Part of a small language model's weights.
Training: 172M tokens, 10480 steps.
MLP neurons of a small language model. Each row is named by its layer, matrix (up: input weights) and neuron, and shows model dimensions 16-143. Each number is 128 + 32 x the weight over its row's rms, rounded and kept within 0 to 255. Numbers have three digits each.
After each neuron's rows, "fires on" lists the tokens most often at its 100 highest values on Wikipedia text that the model never trained on.

L5.up143:147112078082110097139138144159103155145070182083143096116134080113156117153107166140082157162137166130117159096126151146130138176086090106072120117190183098167151153182125040135116096090139091091163084100112097134163154170093096116185167132183168095142074105114102145156084109157135096157163192104166166121123135129108196147129122118151084119092114166168136133129142103107071078138226
fires on: "ho", "ri", "\n", "ea", "re", "hy"

L5.up332:143124114074143155176136128132130109156096112186098154137204156124127097111092227124140124149128118112166091103152108140109114180062183145044166203139164113172104123124117066158122096140163116129081121178131136129172131180131165159061145071122114133085082101135167096167141140120128142174118130090112117132131107116199155125090169075118121155133080175118139172140137127144154124157090
fires on: "20", "te", "ta", " 19", "vent", "-"

L4.up611:132147125138168111152165124037136141110136196136181112146121145093120121101113129139145114040106140096071111176097110121103126154128107057127105111162170139117185156075099149123120152124107146133073147184151098094104133091140143176195113174094130147123096103157104117105114090130155122051136146110128161104151108072105145137149138135071154103054096138035125098183113139128170075103135
fires on: " season", "v", "%", " League", "s", "d"

L3.up549:059147171134108120123164083160155114069124104159164182168080117134138173107080163143108111139105045129176148071147166069189110185170150129099117136069117069122139181084112060127176124154147136156166151118113148138120158085101198111127082082118048087145024125126141188133163115113178140103119130162141138162107088141138122089159118112090142063157114160131123063122143101180106099175115
fires on: "is", "ill", "li", "un", "id", "ric"

L4.up82:145152064096200113123129130179105129133148149131127180144124081094095153131193120145121176174133136178146173107131163112166139143112190071056138192079141115111123175155099138162089072101148100098116120188082117171167165128106103129154125085090118091103147078179131154091099169136111115100173118111151105135083182145202110128071135100146106106093129158183087111160125152166128101114171
fires on: " V", "e", "ri", "el", "us", "li"

L3.up136:126174078112149092141116171080155105145080153119109154106091115111132068130167130174123140172119164121126128110101109139111164146134126059075142114152200096124168165073047137170202114071097068121088132190114116152168152151092152145176133154208125095125077098114161101068083125163139108172109172051169111099148148071130107125163152122123154086162138110144122075112102128107134098174169
fires on: ".", "==", ")."

L3.up586:076150124116095087144118150161134119115108136205096125128137034134154080073141125162112123161127113097187124106139158138132114122102162115120173155114193145139080142159094095071159147059195065159128102094131111147131126112116169100132088134138133087144089089128072186112103122109160157138159169145186180159159185145095136173075176089051154119090098166127080119112193150154097076115141
fires on: "e", "li", "ri", "ru", "te"

L3.up365:144174129177138128108163186056091163143138153154124133144077114117148136083121132124144107148111071156131121107159191107039143153079161145092177123143133072113140214161142068164200085152158163152119106160059133083125124103139128120112082058146114131107102101166101108139107083161140167127132149051187092064175078143151116116157108111123122070156110132126123122152116148173156048119115
fires on: "s", "man", "il", "al", "t", "ian"

L4.up645:129167116126147127137098144109129151100121114119102158180130115182134143136087065162055145047158070066100128146134097115085101143093146122150095121137094146163076181092108151168122109134162131151129115103090146151126108148146151070180153121143163132126047134176154145128122120156146142200069126102168085067221148149132112146104189163145155100161109163168153041125103150118097122192175
fires on: "\n", "s", "and", "g", "ed", "ad"

L5.up767:173135123092145173128146106105090158082108114114182088108153117095149174156080156172108155136092145120115150095149083161075161118089121098122193144096124144103175161127072128136165108115144083134147176091137079157149094154079160136146162081167108088182162076118099090134102068126176182137168137142149111161118159083142198092170108172097177146159130161180094125131114135149076114172179
fires on: "ver", "er", "″", "st", "and"

L3.up370:103133095163141108118107148108199144126155149137103127100118071134048116070104146139135118105134096144124109080100157095080126129090175159087189102125132113098126083164134086127133170073174139162123210187092114104135077168067127178087063134138101137147130139116101119092137084122150221101179125083135115068081145131111137065129149139152128143091121155141094127170183129098096116140139
fires on: "li", "re", "e", "ly", "ri", "le"

L4.up124:103178109135133125188176150137112169080108140087084136171145090122087107146155123156123145134139068128130084173141125083139142115109079137098144156137110153130101158113099095220125135077096069137128105103078126109170159121088157171116115102174097114116117094168141147142121172085108174143123159074105141131143188076108165160149173127103169094081111155145130038136170131120162128178129
fires on: " ", " K", " S", "-"

L4.up504:147122028127193173165040180103165124135122144165161056107103105153153130063087116170149136072100099098065073103131154138114121144119131103109171132093122063139189124142048119154145134077107070122156173109119109109118090145113147129160074133171127118136098084172143182072107128136140164132153166087181122083123112150114162183186167095162176137144116123130102101144154161165126082128126
fires on: "re", "la", " |", "ri", " the"

L5.up1:114123143103178130164124106108169128151100176115120167168073092098122103077143139089136093141164140132082138090173109086188245126157129090100144121072146132091131134134112137133184143115173106027133115142149071165148151115098140090145094106132109154085114127142151162121091108153075156128171172124120131163092170113206134080112189099093139140098160144144120104129123131157080142144128
fires on: ".", "ri", "el", "il", "li", " by"

L3.up658:154127092121115089247100193098120173107121175103096214151127113059131104140126106099111133138152124163167127121145130123124136126133170126102175121088142138084124085136150084149152092142166123136154134072110059151140138131104168113115143110108131102095138054116188130081128171118167132116149142096097122121212178113178179146121156088149117141094131141179164012165096156149092131212110
fires on: "A", " |", "O", "-", " "

L4.up432:192167073092094097142151095092119124066137139129148137149141121065113201157093105173033099195171126121080156127120067153101173123083082151128187126182065127144172186150133131102102110128078149097165132125145136108129119112094151118144139126136165097083120114170156143109085093148148151156083193127172109180128076119206151172124118179144116130117094150144120142157178097185094118138137
fires on: "st", "th", "g"

L5.up343:091197140152139139149113101105136181107177160083092114094136075137101154125116095118116040124180134154098088194083146069139117130127134139153127120096182150094101127171128101155184154110111114171092094090106064121163169164102141071156129122167142146112159104142095165131079139096153136138092130041130148092150166122133117148125106144096147089150122172160099145146111091102126113156126
fires on: "ad", "g", "m", "er", "r", "la"

L3.up101:142127129153107075148106147148136107073111219182112113045140157114129097139081116177125162092146103114110120152146091107061150121124198105119159107097168106086158130142130079105157077108083175127154129095107129124128153126129139208093113125103088120178123109139117160181153193146116134143132144085119130162148126105153093171105085116116205052146139163151102099118103163129169134125125
fires on: "ed", "op", "am", "an", "par", "mon"

L5.up170:166194137129111125149084193117089143137141190109118104143160112155125114150110053126142126135144072124076115142062135143152189139087099154151135174161123159129116100164078136105156125173113095084087153153100128085159113088089169118134126157186090084136140144137078123118111131120161133075148159092142110029152097121184105159081150074146147165135108152149148142116133155138144092137164
fires on: "ed", "d", "er", "ter", "el"

L4.up759:137158151128088110142110133159110083103051113140103119137156125162139173081088090104141179149129090146110057225180104157137159185135099071110145146122151146128099120128102148136107099145174070029153138169015164148129109071132138122122145143113111070152120083175146129118089094102174129142104122127117135098151139140083119136119130133179120100156098165113151125132132177082090112140185
fires on: "s", " some", "me", "pe"

L3.up298:123118138079164153127170054065102153080122136126128176136117099089091107144147109125104062108136121145126131118105124136123163122092160134080121066132136114114153121181104094093161191078149144133156159128170087108162171191077162116168161123105135062083088089192151175142108133141148139123161153124120099133111139134160168109109087137091099082175163197162084139135155115146137116129128
fires on: "il", "ub", "an", " ", "g", "un"

L3.up638:113161123151148124150116123060170168141054119116118118153089073120161157129127112156119096099126101143126147192118104155125159134105212112097190169074138075072117116136101115084109155082116136158139189190089089145155109176106132116159131145101043069106123114143131102107073178103122122164128119111138108060172177100157104063091170145147118107188034146155097178126148118175103096139118
fires on: " Ra", "ra", " Ja", " L", "re"

L3.up744:135123079114101142182101157111163159150070122051180118144114147110144143134151162119109102164054148151128070200116111071124162186159140077070175161177162157153127188144096119069165124066140171091127126169130127082156124089112142115152128113139121083101081134122101096107156118102141109168111144069132146077119127103199139185104121167138144112146081142120146114062097101111167120167160
fires on: ".", "\n"

L4.up178:114151146140120107117105161094146102060103132111110146161157153171105092094120123110103105144146136113087196148104026085081173129062119076152169097149116177066196198144118138099101134123129124127108140111127114159113142125117148139164157134092154126130047068180118113128135101134176123204118111095156134103227155130129128152119115173120163120147122129094113134125157164123145084146160
fires on: "der", "th", "ist", "ver", "vi", "w"

L3.up415:119111087099154075166138078129114092120084122124145131128120064083161090125174104127148158119063142117147142157112140164116156189105149066083167145133185138120105093160113074073189162141084106110156112158136140102096127082133133152141099137121070097148150115130170124092064170204117116107148161062115141078096170126088156145131143190117129146140118129102032160144176160104098119131196
fires on: " pre", " main", "ve", " tr", "fu", "con"

L3.up533:127178074126131113155113095122095152165069131143120118099140092078091090127166124113149093130126148117139139123103144134139139105105137077058110171152139075086153125135142125170173077099138086064119164110083136085115177098069117134231089152182146141093079104154153160082118126115159195204134166133159118156136141133153152165121151158074097114134169129130134091120163095111083121140143
fires on: " I", "I", " who", " which", "ch"

L5.up766:144108036124166114091128154095115140135104128128197150181152084144054040090144129125088141122118149130108119069175108136062175084101075105150136109099169084101133079098162154131148074127170096101121086171114116137158089113125109172134096101135083178154120084128180095144154106112141144156111124099177141167087137147167159137096126152120098136152072160139079166096111110170155128174112
fires on: "ri", "hi", "vi", "ci", "li", "tri"

L4.up316:139123129130104148169103110040115111133115119081138160149121123146109173098080156114146092136122113140114125164079079094169175157161137073118095167157150114178135123183051105132109167094121157164108153164124138101117157128140098142193113077122124125091055146127106093098122110110141084102149131125111130142132087061131124098123186168171160143125054130164139157145144093133132140208105
fires on: "s", "\n", "ar", "ion", "les"

L5.up303:142132066123129109156183133119204214106068185093123174136106062157114129062078093097078176109116111104102097177081125127119152120118099105150153098117183149124139156124139146162125112122151109170093151197112125140154079106100119127166022158107087076157106153106122135124158116132168131152155121114105174157117124129117096052118149093117111161075057132140083141141120111154051089126148
fires on: "s", "ri", "es", "al", " Ne", "e"

L4.up271:116104151153111132111112178143158100072080142132154126141149144147225103156060085107136113165073087125085100111103062171083166141091114119100151149112166115088123106110137093079184090073118112095104149161135096084124075175130154137190150132138155133128144093141162171105144081129158168161069149155137140142174118081146144118162164134130134123204161177129069103124185152108140144113101
fires on: "f", "n", "o", "al", "an", "ow"

L3.up516:170187137154142106164146142124118136115111110123135107150121137174058121130074142185138114093108050135110109182141096052157146069117135164136200166122120174140114133071166055129156129051107070090122190130044097141115121159126152129145170124147116157076127105153138127166136126126147104194144150120134116117110111116108096141113104131172115131102076127181086082138098132175125124129161
fires on: "r", "er", "t", "or"

L4.up547:184149061098144092182090154120133137150107136169135107120070099136124103133108123145147093157084091163118110146082115120157155115140155162162123181128186122166079147195115036083146097102139140139091167131059102108172113106089125143156174074096144127137075106110187150110127099174193180154062132078179133096161146083214163137107130203105083146145117156122170155081151089122063164092139
fires on: " (", ",", ")"

L4.up143:117137148158146162142159137130136142160066102109171123137062108106151089143135151107090099107146093152162133120153139137152145143146104103133139102143092121147182161195065146166116087115162096145076182093076084131111171097056117107128085099116170149126085099106142156092127135177100109147152122166163095106213168129197100117128130135153111063121125143164135095159099157186073121186133
fires on: "s", "us", " J", "hy", "ol", "es"

L5.up593:088126059065130116136106176100099148154124202138158114040139096081186090140128162144081084150149146124080153121120131151130083166084182079130172146131189085163179112135123113132102106125164121096134134160131105078107157151172093139123151180149124136203047066148123129089125125118137159134078093084103164108156181130195110087128153059144091129115135151141140135162111140155070126110195
fires on: "\n", "ri", "on", " Ro", " Lo", " Con"

L4.up403:076102099110131118106114131142116106156078179145170142147116102102129117129139145189103101087201142058096122128141055138118085158100075113163155104074121080115098130126120107064123157143178135150147138116115160113126049114183136190159135119155045149183088027150132116179113066201157157084114152102118134145147167151131140090132137121110143075190099162181053137107144139143121148119158
fires on: "bu", "vi", "qui", "gu", "c", ":"

L3.up459:072127137156160086122082095123164116084135152150086162172092166108093069098068100080049151117123095121157121124161108135092173093106180126147138086136138092149121098114101131109116089121113103076206120152119094111142153158134148100125177149147129127083112138131123184161153135118187167138123143114128103069088119143138138155130105144064149057168118166151129157130159111227146145173136
fires on: "ber", "tern", "il", "g", "t", "or"

L3.up394:127137091037082120122144162074110151113110122197110158161099130195100136092164158121070141140128108125143091166156088118106150171106103137102139150122117108185131142108144097110116049077122093107116102176076147120081063112187188131198123140143181121105107152152146118127159099134146137121113135119101169117099084127108103047132143152102163080069085164093116133185183168141095080124141
fires on: "or", "man", "ter", "er", "der", "ner"

L4.up369:128184139141088155122112129119148139087074091097079113123116147168099142169106130134123096060174114134111083157053066111129171101084122162151136139077108141126170105137131081151107143096124065069102151152136131144142099147155135223148160149161123108134145111202113145113143154120119143094074106140107105058166124029145138164105125133105158082114144165132125094121156126109143110160139
fires on: "er", "c"

L5.up734:107080047092083137169146109094081183100122091107142131109097110143117119120148123182130149151173084111131155102177107139123133159147143075121132195132111143155143170133126099143108135084165104145108182108060123091138166125105129207120100121144134102075061067130133132128169146124152114202160168136162089182143078132138082091150177082154096139110135133161066158122115147137105108125186
fires on: "'", "at", "s", " as", " As", "t"

L5.up760:151131112143112122194085112117091156094087125062093177154107100211095136138134134139151166143171134135133129157141108100131171163135134136100093096105167135154123150117124121165112106052137059144129117140133097109154175148147162124163118095210100147168096105144165156223071151070126135107065131127056085173191163134117126111148202100211163096111124151167114082073106129117159109163146
fires on: " ", "-", " Ab", "s", "c", "cc"

L4.up695:087124074101126172164115127038086144173129099165114129105133110137129190100135120149159226110138086070147122119172110057147177153152094069093110176098131144112169103125149086155157150093093111138169112150165123165112133162121153173227099114143084111120113145153127162162140121166169147128116106093172104101102053142143115122115145090146163128106083141125074142140128089155143124101144
fires on: "man", "er", "or", "an", "ar", "ber"

L4.up682:121156130107093128116115157065092160143143114048172118187078139127176148105154104142147127201123124152081156144120125151129133157120114118085186148140110117115127174166111138210146159155106127113085145117103142137093148119075133106104058064133163098071143056111165133103093134097081150145133184036180106127132173090172168109236129143104130138149164135160111126114122092163131095222121
fires on: " 19", "'", "t", "s", " 10", "ult"

L3.up249:093105123094106128147113131091151107142128109099126129101056128173157153021113160135100084156106025103121094157110114133095145162096103110127127173123091167100170168145109125124126169142090148124151111142141120187070086108130171124136100093136125105156100122174132150125110125127170172139160119060096136062154113169132144095073098106132184076113089111191087137111230089140098099159189
fires on: "or", "al", "ck", "er", "ra"

L5.up454:089165071097176131145073110181142152148162164159150103130111111106104128134066083133141086142161099140154045174121153049089169140121152082073147090069176112091131150196048121143154120096175130147159138133097058158126156144103111074138129127175148139166080120135159082124133145133135119151108090045108122103126168166117130142120098078157105107144101136138061138128122112135101171169162
fires on: "ad", " No", " no", "g", "li", "il"

L4.up246:155130101068164121140147132067052124139085163125211104096146103142139145080124105134126154224139120081154163144083110126158135177161083106079146150132177165113137179111118078164124123152121114153120165114047152099129131142107162192156063132155123080094109094146119111115160158111147214184120125144121136216168124091100139103194134118181087107084050142123090103156111083112127154141144
fires on: "s", "as", "y", "on", "al", "at"

L5.up434:148107125064164121109142115141119141135166166109107144145135110147030058061123200129155124142181094100132143126168116115107142199126136140139110128092167091151099107154083142113090108081190164074153176106144104142187162107046114125195120131133125178151089105114130148105126115126167088144115143036131133151112143141136134122076129109154074130139056192128080130110122183128120056169163
fires on: "ri", "il", "ci", "ur", "li"

L4.up314:139108126096107136161167123144094133151120210125161086094117171125170137082086137114085130105103077103130135194128195089111144148130080106134141111135097081168164217086077123133155127144092122054111154179085165166120162080151145109133157122109136090186066112193094101181159071141140132119139095153142138143100111142149141141082089110130087102122101123142083173116131069131110111159148
fires on: " more", "ful", "al", "er", "ible", "able"

L5.up627:131092153076120110130184114107087131154091107158146158153158048146092137116103130173083119119157068178117202100122102101151180127104121126138173177114088153065171148152133117187139096121136121118103171103127115130144146168106134113140091084126183115153094068138133156121127120103194169157175131173211125147121103108172081087186092105125103129110076141205105087082101133151066108129123
fires on: "s", "-", "hi", "hy", "ru"

L3.up70:099159079138170106174107130095190119152058129176140143127067116111145118126134140200107143127112126134150110161067133132132173165175100049063130133142138130142154169104075098167169152088095089102080157189108126123137126128067150184155133160178116104116072110127181094122095132172114138159084165051159135068134116136115151129153134157149169120139127101144105107119107126140140081189185
fires on: ".", " |", ").", "\""

L4.up22:105131113090125118103116092123107088031103125106129168144109110133134118075085140134097163134175153111140132088169109038067113173114091109108187118191120169085171168113113122126196176119111113126113169148160128128091155089156121111110136115120132119158115110180155136118156080184105156135146128149111105152166145148102098139100119126083131081112101109121080131133166162106144134147197
fires on: "al", "fe", "ion", "ial", "ed"

L3.up698:126212155140104119116151150135119141056113099156079176145158123111113087148118120136078123148153092159097155124128070128100128130070099136162121177087055106106136113072119111124142072146147126138129108137140087130157073143142156123126160092124097138146080094168211102152125158139134141095070137112153144142195204129131124137097127148146137085145118165167091064141090181155138133176159
fires on: "ist", ":", "act", " end", "c", "m"

L3.up115:175108091120128087144119169079101170131100129134156084128165116146174084139116134194113138164145115103086142144170118128096109175135196131110094038077162080100178175165176120145127099084088121124176175106097149087111166126102121139136099146163115155117104107127103153150136145149165201204120129112147085126123124128083142138166100152142104054095124161165103127117122177097095137164118
fires on: "-", "il", "mon"

L3.up492:145179083113145123129151126143103104039110107172150140080083122209144097126126147155121114138175059144115119176100094111159156126134123116080087151091118105104080104110166182165125110063168115131092166134147139086119150101117134130161078132127097143125158102165142234101128083214145169145135124079200107157126144141186131149084147161162182097133152146126099108105125130138096111147123
fires on: "et", "y", "z", "in", "sh", "ine"

L5.up66:117103115104136127155080129073078154123133188091111142127156056175140097100129192113138158158163114148119118090129119117167120144102176080117149093072138140123146133178136096122157137066136109137111060121112129122153106159129158203171115175123139157157098119149150121158166095123140120144125127132106117129182131117172147007121218164161110121162111139139098137065092144155087098169138
fires on: " Ro", "ra", "ur", "lo", "or", " La"

L4.up728:131115069122069147111102149105094108154136110113163152114187080127172100080123105070137115088132125141089119127153124129074159151103092086140175112165113162167183160087136115152129164107078152098057145080155158169160160121143111105120134090123138086152102092109174096161138089090126145185138183111154128139152176098121177089170097166135126124192121174111112113147142167144170146147178
fires on: "ur", "ver", "der", " most", " some"

L3.up334:121166132114136075142123131103169103101087131103115120115074113178097095137162167134148132182069115131127112151128121103189190154129106115047195106156125113127134122136107112116134127070094116075092174149134159066170146080055142149140144130145110087077109137107109122148139139126131126173119183067172126063141108154157167154117101164114143123135097123135159170057153106190149159154175
fires on: ".", ",", " that", " ", ").", " where"

L3.up683:144145123103110169135168132150140157121151124140126191121173127096095124097109204139136081120117081113080094129134122133170141223168131097112108092088114076147124146117045134159156120113146131144141126160105152124163127108140127156109121166145119126179111130134136143154235057209142148149085158133122124086153093131093116075147087132137126088160116179141093131118118090159047073150158
fires on: ":", "20", "un", "vi"

L4.up758:089100122080117114163102148155106145110130140118111164111109135152129091138106103179134157191169107127088143171168110157125115163078158155063168093106109109103151207097083139158136084088150135138152145117140153129085109165039111133138118141137056132092079068136138113140137124145082148133151130060125144169143095146153175179158171126142074086099139165135076107078104152123100120130157
fires on: "il", "x", "ult", "V", "D", "ring"

L3.up446:138102082121160076127107166079112135128116120178129125141139093111071037053195165146104117173140080095107048101156165079119112113089158108160195130112149128157124119159120065137166106079132065113099114115083080114152084163127170150137101165130090127145119108149152132132199137124164232093120145151188115151119150186128144159154162135123140133124141135154101117105143161138139105103153
fires on: "li", "ri", "ter"

L3.up720:119108097078196105156083150084126113167070122161155176146163057139148143113132128177118084161151107149087156078139119168169136121115152053075141162067149112133159137127129107168145158166142093096118156130142167115133128138164115151129055132157109073083146113116138184079116145107131164154146124190125134073167156178133122103149155085127126095128102156110114095159164197169082090120122
fires on: "ri", " Bri", "e", "ec", "o", "us"

L4.up221:165075147088155143128152129117108157180119135171144147124077081138078079088156122108075107103178119150100131109130141138114119173119098044132111111181115122150203186136146165136133079089106039095096096121104220156102192101137092079115128093152113155107121093167127123116125094098155164151135177109177119154125165155186134093225171047126099111142134147141110134125118157176105075160167
fires on: "'", "fe", " Mc", "s", "hy"

L3.up455:167096160165108153164177108134120112149071213117176135162078132112112090085145153139160177102098095100206158138138128128126184153103126123074170148115107081156138147149078096165146130182117148153075174181079112103128151104113223135082109092091090066075067091119148114178091150143118129102110153117109106136106158114140113073173117076111126115131138160097100113105105073162154127167114
fires on: " dis", "amp", "te", "us", "al", "-"

L4.up421:085129124175105134115140098139174136047131177172185190121132149147089118044078119139152167111073080128120123139142133076126126189175135151117140067086140112121139142075146114183129058031088150130153115161150121121133170126021203135168087147103146168131081139135118198150148086151111156094079132137162118169118107155107094140161159106105163144136112136146064105079142173143127099149159
fires on: "ill", "y", "an", "in", "and", "li"

L3.up265:108146113130137105128132146164174124124112128200171166140153128106184132151137136147116141142089098128115097163084104147120124157138123117088125159080171129135105123114113116137170128055128111129185125133152070100103105117120128170197115093124096061230062101107200123147158118123140170143091125160101129107129177109104149142113162142126165098139086177104088139223108180140089136119121
fires on: "n", "an", "mmer", " |", "sh", "w"

L5.up188:135209143137091127150138202151161153060124154079162174170090102136120098163152129138142102078132121144111091113104099114102154118096144137134131154087169144116093082084089120156137168123133090146085121084125112127148122154107222146181097069132086140164156081161169108147109155119115173065131172139106127087140163087103104130159121135118143077106131163088114090091203208130104135151172
fires on: "c", " 19"

L4.up687:110125140140086057148119113101086140133117146135145158086098070122115140117137107148161143129147104149169134144081055073137175178104161146132118128136060121159114116159155050108115065081183150086138201143056180065143143154117122121154178081150151148094108092171132166125122121129132096177134107100134084075144120113118174189080115155110127130120119127140108099106175141129143095134161
fires on: ","

L5.up212:132141110130139052112127101079117120106129157104111114125188140132109068114189118101101117160099082160204117182077129124090143178159118063067156149120173162158147123126106136088181105157086138117124106169112169124143117077102168171159098121127033113155104124156113139148121135105199115119141102084072178140106132095159123086101159149217065129170132130138107122105172144116180080166150
fires on: "\\", "fer", "al", "im", "b"

L4.up239:129096087086141136183093111085145167123122175142162101094148071175191126129113089112111116106167119046081060187088108126072116165070102074126124090140179154121137149148154186136137182105134142148067111134075120057111106124147116098151088147190137082188104090141096124103165114099156192074122129136110155136175181134157111096153147116134131148163116167066113107150120117119128131113144
fires on: "vo", "s", "al", " $", "d", " League"

L4.up627:123127109106080158133090119158140107070126146143158157081167134135176140120116121157091107106178168101057033092119113128154122135143161112156093137069174107176158142148064126078199057127100100101158135089146121088146128148131145148157128170112102155152146128176100124096173097142135145082104132144148122071158128130119158177122187122120100114150102179135132154064128147153068124144149
fires on: " |", "end", "bit", "vi", "gin", ":"

L4.up467:134113151158133155158120110081141139162143128116130117128098096167053145156115114181083124096122111152111091205132144089083111159183164133118109113096116153161108146177099170127138122149108103176077180084098128109108153145099158137165117117126182110098091121139112165152084102150233133110165144123102124102160134152115127121150155124136158023115084139153148063102127104164113072143138
fires on: " As", " as", "s", "is", "ing", "\n"

L3.up284:135154109114125129144173154165091177124086130092180152176143083107127086148112140166111175079150111173167104144089106119153160155113129109148126119088092079114137164123134093114133106165182102169095131144116069128120056144114141160161110143165127082170128130151128106149176137113147130078124114095130132162101138113133116138181112042167065138095065136182134045176098122147058155086135
fires on: "-", " |", "ang", ":", "ru"

L4.up304:169168107151094126139121155130133104110142188095193138144145134092087136122143110187136129131131110079129137126101107114166180142097105149159198181208114125187100115126098183098140097098145113120124130121090120096130173123099140104101152119110143125084114098104110122082120091207167169106126126082152119100112096132161128151138098168108138117118135148063124137134136124117091127132133
fires on: " of", "th", "vent", "er", "it", ","

L3.up111:048191107080123132129033059079130130117095138188105143189079132160087100101155144135101135159132110077105080170157137076097164151083140070140161228125094128182173115124114100126172132073112100151131096196157109149117161107132144151139154125105104127095170123126135129093124140127163107155097133106098184057164120140123166125127180152112165074116086128100174137125158132163160137164166
fires on: " on", "or", "log", " based", "ner", "led"

L4.up643:101152074066127088144194139110168102144067163125098140092150147110075144112138141162064154178125084107179106165136128094112149165138075112118128130141125145107101139150137127097113117109148170111107155190103140107116113168126162123193054157137099057138031119158146108128129153145189150155092091112056139159134182106131083116136114116149111157063054134138102156117147072122138158137166
fires on: "s", "al", "im", "um", "sh", "y"

L4.up389:092147077151131056192110153104157199132048160119142144153084031122080138095090091159127151092104157105097168138113122075160108135155181099142142111095130140140122139157143078122224104069105096083110149146074136178116145145091164130156145109132120155215169124148117124105160135072149110153131135087143105134136104116167134140182098106104169100156128120197118093145131177186116105155133
fires on: " and", " of", " &", " in", " Mo"

L3.up329:132091134137148104107164177161089098117136142134135181164164077095098163141125128165126172149089118197175122099117166101154161161140077119103158090056099134167083116148115134116145134067109113148082089157115117133175167082126191106182156099175146084095110119108131174124036110166152156154108134218160115103141158094110135142111119154088157112172168172180098076111164113155096066167131
fires on: "e", "now", "act", "°", "air", "ly"

L4.up170:132097112107144113193140136049157145118092077125151107134131064173072143101121134114095130134153103119108113134126143124151109122159110085092123104115161132176134184132146066136162093123141082127090138171099057144170107170148145138145131149151104059142064112128098139115141139140164185156159141136141146186158110118130110062195167157155126162134088143183054117176129152124143093167136
fires on: "el", "hi", "or", "li", "re"

L4.up108:137115092126141124108105106081157151143103187081162140145120048150142115180130115162183130084158132082090149121135159129126135122118187119089206088117214097046134100140096107173139139054155122163121187079095105121169130170096130129173086151156120101141094114140103155055114128137128102112138108113128148138115170123100093110083128146107118128112113152109088100123186145128059125110186
fires on: "ri", " Pri", "ra", "re", "ba", "la"

L5.up97:112135102123075163140124127102105188086142175076114177144169069184054053115068135152106168153141092135138142139153101113081189136127193096155143128111099111109147138103080066152142092067133105168143167071095151153179155117100110154176162165126074173124098134147122082136126102152119122168135157120157142206185099135116154111134139129159098099154077142125073128072167136183147111132170
fires on: " ex", "ur", " dis", "as", "or"

L5.up311:092109121092112145119086184099094090102112098157130087124072182126151123113174144097093096103115136111133171136132109123080143147157119133102169155130187201144182168108063094107175192108135156086111141119154123074108186089138129119147118120176138127147102157215147105091074067134140155216129124104076153091154102108129112100108133151101135062144124106172104139083173123127135143158178
fires on: "al", "er", ".", "ion", "ation", "ed"